MLP neurons of a small language model. Each row is named by its layer, matrix (up: input weights; down: output weights) and neuron, and shows model dimensions 80-175. Each number is 128 + 32 x the weight over its row's rms, rounded and kept within 0 to 255. Numbers have three digits each.
After each neuron's rows, "raises" lists the tokens whose logits its output raises most directly, leaving later layers aside.

L8.up366:150145122095129142158148149154092135075096117185162084142103100120082109065110106129131205124114123153146183114169073108126066143129115089102083117133059067082145137133134157154159136120067085120156101157109099085140036108107127168169135164138140117176123152121098132160158137121104193140
L8.down366:181159102116115128153116082145119091107194090146110111134148153108135090097196184143184107126100106146171119131152088125142079093055163142169139128098172100125136122146160148151140135114063088148105145121200164120161164148115145108148099127153079108158122092145092154125120111066140100114
raises: "ks ", "king ", "ks", "k ", "kn"

L6.up186:125069125102109069124141150079107152049145089115154116133096111127076077139131170145132135203088103159168088137177167099147149121095088113114195150151131102103131054137166139161113116117141088131095156160152169111217092100132109170136170127088121124145132208142145150114142159116103140108
L6.down186:097149072176164112098174100136093097136073139137137117147165109111119124135160100156110163197151173120139149172127151161111100108109111175176148136105205066140119147106172141158097188121088090173071094099072107092064131107181146087139149107170133123119046174182103142142114145093129101113
raises: "ched ", "ch ", "ches ", "ks ", "ks"

L11.up92:152098142089162098104155145155127107140093083120112147069135034116098099124098084104108078134133125127163108117138149120082132093084141094188095221080141135116112160093123140180094122086133098158158119148123073112197135092063184125074099114163093077172152090175153132126108184143157087072
L11.down92:157123095122211086115075115138114119139107145109133118063169120173125149137133135088162134141092128094178181110105074131169198109173108157153120101124138144128134154131081134153097141135156133143100196140080122099186146137140161132111086098136110132171156163096146140063113110084168186073
raises: "190", "191", "189", "198", "197"

L7.up744:101109122090104151104114188136158107177175183165108088135096159171129125125082148122084145145118140179114159146116168117133093112069138152132154182125120082165134116067137072167145120160128118123141125172128095132111082135066100123122152076187174111189109140152109090134176126159151177111
L7.down744:131137105120164145134184118104102120127123188145138161185115144107125131084115120159162209155108162104144159104091099153091134110102112104103097128155198137161151059105150112107152162171093174110099111138086052114160135083153170105115100191143100132130232156100146139093184088117153134119
raises: "ous ", "s ", "s", "ously ", "ous"

L8.up433:109094085149107131160099153106103092090154137185100144162091188188151130147193113142103116195147126161145152180178203130175079171102060155135113114147065127155133113112119148148138086103167134108139106140160144117043122154130126126127120115123149107150119190116151160158118131151103132096
L8.down433:137088088219094170133063066159188098140115037090109127149135164152129119165097064112159078157102166117159065141113113132102078098136133135084126183174163096138116103140162133106157129123134209106160183134105160078149124139159121059114152137157120132168151130199126137157157105151105097133
raises: "==", "ments ", "===", "ment", "== "

L12.up231:121186125125137096119120205153137122173104102141106105135052096106138145119179093177120119202082107140142070103101139150144105162147158069155146134142110185068156135136060159152097102096100155138122087073150080133117140139181099144097120159107048163094148133129168136129104170117083166160
L12.down231:165214134111192083162089148166131131153127112119168116132053122117107141089099144157076079129120118098129157072150161166109161104150159148115122180128091165105118134168150097080127094125107143082081125140095100065097162107130160105095078088170143128082098110100141119114143153088194068150
raises: "ion ", "ion", "sion ", "sion", "ions "

L8.up17:106093167115166106118111207146051102124152137158138092104133142082114174121144162135064148140176150158109177201139170160111102108134208117144152132204108082121153131110147096133195143123080158136125045163085076087157177127149182124076062103148080156147108150137123174093112190089106123137
L8.down17:072075132170151098106130131085123177106117163156136165150095110126107154114154154158100096067117135065152153085137079160103114123128090137148078133212123146067155137112153176152102097106138112134108113164113108213154157150114099121145157123084110122101128087144147139061158133125121097111
raises: "one ", "art ", "art", "one", "about "

L12.up636:151104137164197094138080114154185130117111118132118184097144141099118105133169103149090181171106127168104111133140196139080104144131168160115103129096121092087189152102129128108073097092158144169136180145133131097133090130099158150073057149195155158147184124128114134102130124089161056103
L12.down636:166084065128148118151106155172120104179155091151121093103149120124118145197111119118155101123093103115109137143104098105167143072156118145146148145123060152114104110136093217093093111183125174138178181136140128143204195132112114112116109100146141115127136183136092107100185135112153171081
raises: "202", "201", "197", "199", "198"

L12.up494:135168114095165125029131158073165151142096096123108060126092131151069116102148151150127157138151096155142141127142167146148108200131089182139226122120196211122108148113120170140144086080132153164125117077129127045120100100106080132138162058101094163151160107112133177113147082154132135109
L12.down494:100129075103115149162137122172151094061137124182143137149039120111159107078175154105169165095112151151207090117064148125120133161120169120127173095126136192123157152090150113187171163114144129096143163089166157090068147124152123106087105179108154208154141104120108091144076058121156181127
raises: "s", "s ", ", ", "c", "a"

L6.up310:141054120111098135126161145126121151116097160105031172134101129161154100130139177099112145121150134129158196158142143141122134174115053133119155133078129091170146087153148118159117135147119111068144193147135073092147150121070146136172158182096148106071119145119174151107119085125147129135
L6.down310:115109141135150163087148112138051052117169144158173102119142135111160104097180158110163173153149147051132106139062116080133148132114135092136124107131098078163141153057128130107131149166111111153091177109157063076152133120105080144102143170218099115172107155144119179144197091116142145106
raises: "ally ", "al ", "ally", "of ", "als "

L9.up36:074165093152167126073140181139111131131153164110096133106152156103122143145121126151083144169136100134111095131155150149095093135174102081108176145137137169121114093124155114129097115100106118184074094107159099146101114102103083152111110119174093160107163133087147159100211154137108146134
L9.down36:148120111099141152074051165168118122144123091142148167128089121142171162097153103105083060150141116082058088066156131139150169151188157102126113134121136143098146130123131130126110115044093155085144077134090088088108138121125130137117131138181169140085111096111188172117105132081151087120
raises: "ion ", "ions ", "ious ", "ion", "ier "

L10.up122:128144082150159180134133127079084123095099099042162136104120116153081152103149163089128157131087149162116119101169159111126106170128122206137157123139144121112111174139115122153125164146132068158140132156152105100142131096130154117081131148077117134106084112096135192102153123071117114148
L10.down122:164092098160069152149143100092096126086104043157169096124141189092106151104174125121158154133121117139126108142051068136105155141098188175144150129150136106152137199105138137170134159127107128139128159114114101176132188161095114142160122118139122129088123170110076063068138116103148189166
raises: "ering ", "er", "er ", "ers ", "ers"

L12.up545:131167153149161117137124122099155086207129155133160166066094098105135152144147097108128139134156092118107107056100130138097086101157155151109127136168118087160143134115152133126109107184157097178180133177130138079117087088095165050124120068156144141158048172093104144119102127166107138168
L12.down545:165064095141063095089153091144106092127174108193181110117111114151121154092132122144158167126107127074152089117076117149159091146119113122119122136134151197124116165166155139161139207109142095092093127073098150119094210172167091134120142103153116148142158090123113096092071136092165098162
raises: "s ", "er", "er ", "s", "ing "

L6.up150:163106130104223148150093122085156116106073137078156167133133078201116097083173124047093116154096142152161122147141069113110133145092062135124118159130110119137133091160135154156117154095096046077130077136106113094118108172122100160134188060093145085138099177183154166098114136129143103121
L6.down150:066117074158109121094136091166085124153110132117151103094136162126176144123175122100109171171169110122141098151100104086159140074094103133116178082179122106065139146130075114137136140113133121105113106079120168192125096156124177121147122127142121136147072122188093097088150124160170119130
raises: "al ", "ally", "ally ", "ate ", "ate"

L12.up458:136161124085147131086123156078144082134088068114111162131110150134161154109149115168137192132108122141101120129153131115111107163091139077115119129132130130078135067075122204184168127112134062104121072171096133147187111113112089117164206088128115193190120145180122145133151128107151151150
L12.down458:126133085136121136128127145056098218156100128118130084082142124115157132180096105146165125100120109070112116138157115169082143091151115129106103105095088176139147172151129119138104087138150116162091148157161138144135124136089146172136131082122129126050190140116074133157129117142073146107
raises: "with ", "for ", "in ", "on ", "from "

L6.up479:162154112099154162141163107118143181165125139085083142132075125148189155092175126071096126152092102145082152170161121157101142122131091120119138135144100120132128084119089148155120152105160086136146065168184103138137124166140108108084156133052096185049156149124137149117139184092084161123
L6.down479:130094150096106172096128156169111154160113132126185165076143112109181126022119129136117149103102115152166148092140164169080148147169121111085099162117090057169117137138129103117112199107181138126140175125105098134116168129116089094097123087122082188153124111130127106050151200157137122127
raises: "ate", "ate ", "ately ", "ates", "acy "

L10.up114:104145128112115138157133153108113168135075154130125120112091135102137094113212221119160123156128148167130113086150148100115082128130085106190139139032116110062132079140077172143127102081084137166140134095125096164102116113111132097118110144103080150108113190147097182089169128137134135205
L10.down114:105142119092160139100128090104112167158093101135127106121158117172129105094179170079168079113137133073205122128101139098131130120073145151099173156145225130106116150125144144119144094142128160130081153126098107077119107135137156101144138132156082158126146161155132140108113142064141132141
raises: "ing ", "tions ", "tion ", "tions", "tion"

L10.up101:115131124131122135145107148108164149075071073176098122127112154096091167143147136177132132136090113110151160175138177083099128121118111138143122146070095173132165178111153158142135090092086101112227103190173149101136137127141144071115169131151156127105112160102168127094104113114126166138
L10.down101:131128138159169141116092117087114143104106164089091075116113102065151123108142068103132100086075129066136098148105143175120153105161068122122075151107105105051181181119151144152146088099111111141146177122119132114104130131140165079144160178214150124103158157123096136125157161179067179095
raises: "up ", "its ", "the ", "it ", "a "

L8.up727:129067142086130126160091107135126150193072113087158143095124159159126098107103141070112114114140087121127080136131183165159165181066127114128099185091139107118134136092135101135077111096120128100134134162126162079064088136125174100090124129146054121134109147076104171165147138194113063139
L8.down727:119178133118149076121126100126085134088147163149064069156181118112090113159071167072129116164103127107105147169085135075137145164127130107146156091145134148126125095125169143095178112114114132134115130101103165110110091127217100130175156161084138128123169173134146137133073126034164150120
raises: "ters ", "ted ", "ting ", "ter ", "tors "

L12.up174:141136137105170143156054132110120100165193171145130158136085136085153119122070139116102091117102091149100170084126127190162144101156113104120080108134135074129123125110149076172137141141082150118125114147120141081128098115120108115111131137167135048105088151192119192068141153130132166170
L12.down174:139152083147163142133110140111165117100114127091137098151120176077109132161108150151189183107079105121109145146151150156076143119083144174080052156160164163156098131163092164174186067107140108099179115136162187142137107144121079129123111116164105151153108129143156151104118102100115150107
raises: "age ", "aged ", "ages ", "born ", "age"

L11.up533:112080121101131180124097130125133101180114124154089074103149070153126111150148166106104129201114107145123157156136107158137164126096120175182146178075112082121135129124155165166099085133140110138175096138138057086163112107029118119126040171213124149131154143172175149054141174108098133129
L11.down533:095141131126187132071108094123105083125135179079117101126106107123110117167089139150156130134144127078117131172135111096152178142133127117150127132156113113124150126158122139148139087075122106111117149144102093162159202112163141129116126126201122109154188167102099103192125165138101110041
raises: "it ", "they ", "its ", "he ", "she "

L7.up214:135067142134137123149124144115149070121151077190165156180071113103187119118135108126118127164102102140145139171103175172112060133102154079228071122103069136100121111108073163130092078073142073068182130131146070138118148136143125063103120096138136077111122205163146177168118151165113143149
L7.down214:105136125184125115121149092128151126139112086117149164089115156170118147172090102168117120092136122102083143163088098135140127119183150089094125088088104160220113105135098140094122096168176177156105128153140102139159178094146125181139074136102182123182073103112161073163084121121133103166
raises: "==", "=== ", "====", "== ", "==="

L12.up720:147091138120123192131095112151103120171122128083081154044165112081113183107076057085131122079121106103118107101143109185122115184122063196175143115110113145153140167092091158166105099082118111124122139166136156137143136122090154127078109157162140164129135175148162153177121117142118094127
L12.down720:158204165113146138160152134130134178061109152107148144107184172136154119151095098156041105147084145111130122099186118113110097172148126075096188194125126097118105137134113140113208149151103085159109109108127074114119094142197112120116146108153140110082075109132146140139158142092133150147
raises: "ted ", "ts", "te", "ts ", "ting "

L12.up406:105146160105163106133110179116151176112090129166126145139086169135189148081159129143128157206160110110139121121120137095149124116131075072197077132177074062160176144142088135133141117191116106148200145168170122191136113112070158108147120133145123100120150106115146155097110207077143210155
L12.down406:132125132169139189104163119119089161117112105155146101165126202111187123167139086111156140153102120099120145093081127153169111085184080132106082096073110156119135101147172090143121085148134072140166103163115194141116132080120144114152153187152154132067214082123122114148123109200077120085
raises: "to ", "the ", "a ", "on ", "in "

L9.up613:182064110054187058080080087138166085135201129123120123152126076095097103081159084105121126122119067181138132119155144099077112141069147043113171155131118149099163127145152180145105111070096134173114091109112102120127147118148133181122114093160113136117127092103079188135090117129151076142
L9.down613:117111100140128140077118157140152065102142144123147133111144150146007106136128122117159129146132142079095131152094074104134183110126109162222126144099092113129137139164113115117109095136157233156143155078087156097141089164116109129100148072110146137141145168096145141148170119115131139089
raises: "202", "201", "199", "200", "198"

L6.up520:215118076156138112113142090126130110077085065089097108162117096085117126177156126155117179169129087123108144088126104098111134164164092104110147133177143137131083122170166140187157107053093122170151088100141153133148164091105099150112137126148205140074153166171198191140136119163124148166
L6.down520:098141132067144159154098162149119093131084041155120170135143099095154059136070103134102092110076170134134161155106128140172139143112098087145101183120156135157121130115038123109116178131052118098158127144174104159191096147094109184132112104107174176146113069180129091107126135151116124076
raises: "day ", "mon", "line ", "ne ", "line"

L10.up523:122104208114170154161114119094085132127105172104166139096138163068180157132114105123113147141159138184114115149088148115101123150099125122165112145164089130067147083139109098116094115143130162150124088120154077122133120152166135128057110082126119134193095155139068198146129129106130100112
L10.down523:132114147154153109157152165110110108155095129128199121146150104132103163109095113111153111132155099095161132152144099076147129119088135114091184152109150146077059116149140041155116124132155150145151096141157202165097095096156125138133083119129125092073102189113098131160136120129164149114
raises: "tion ", "tions ", "tions", "h ", "le "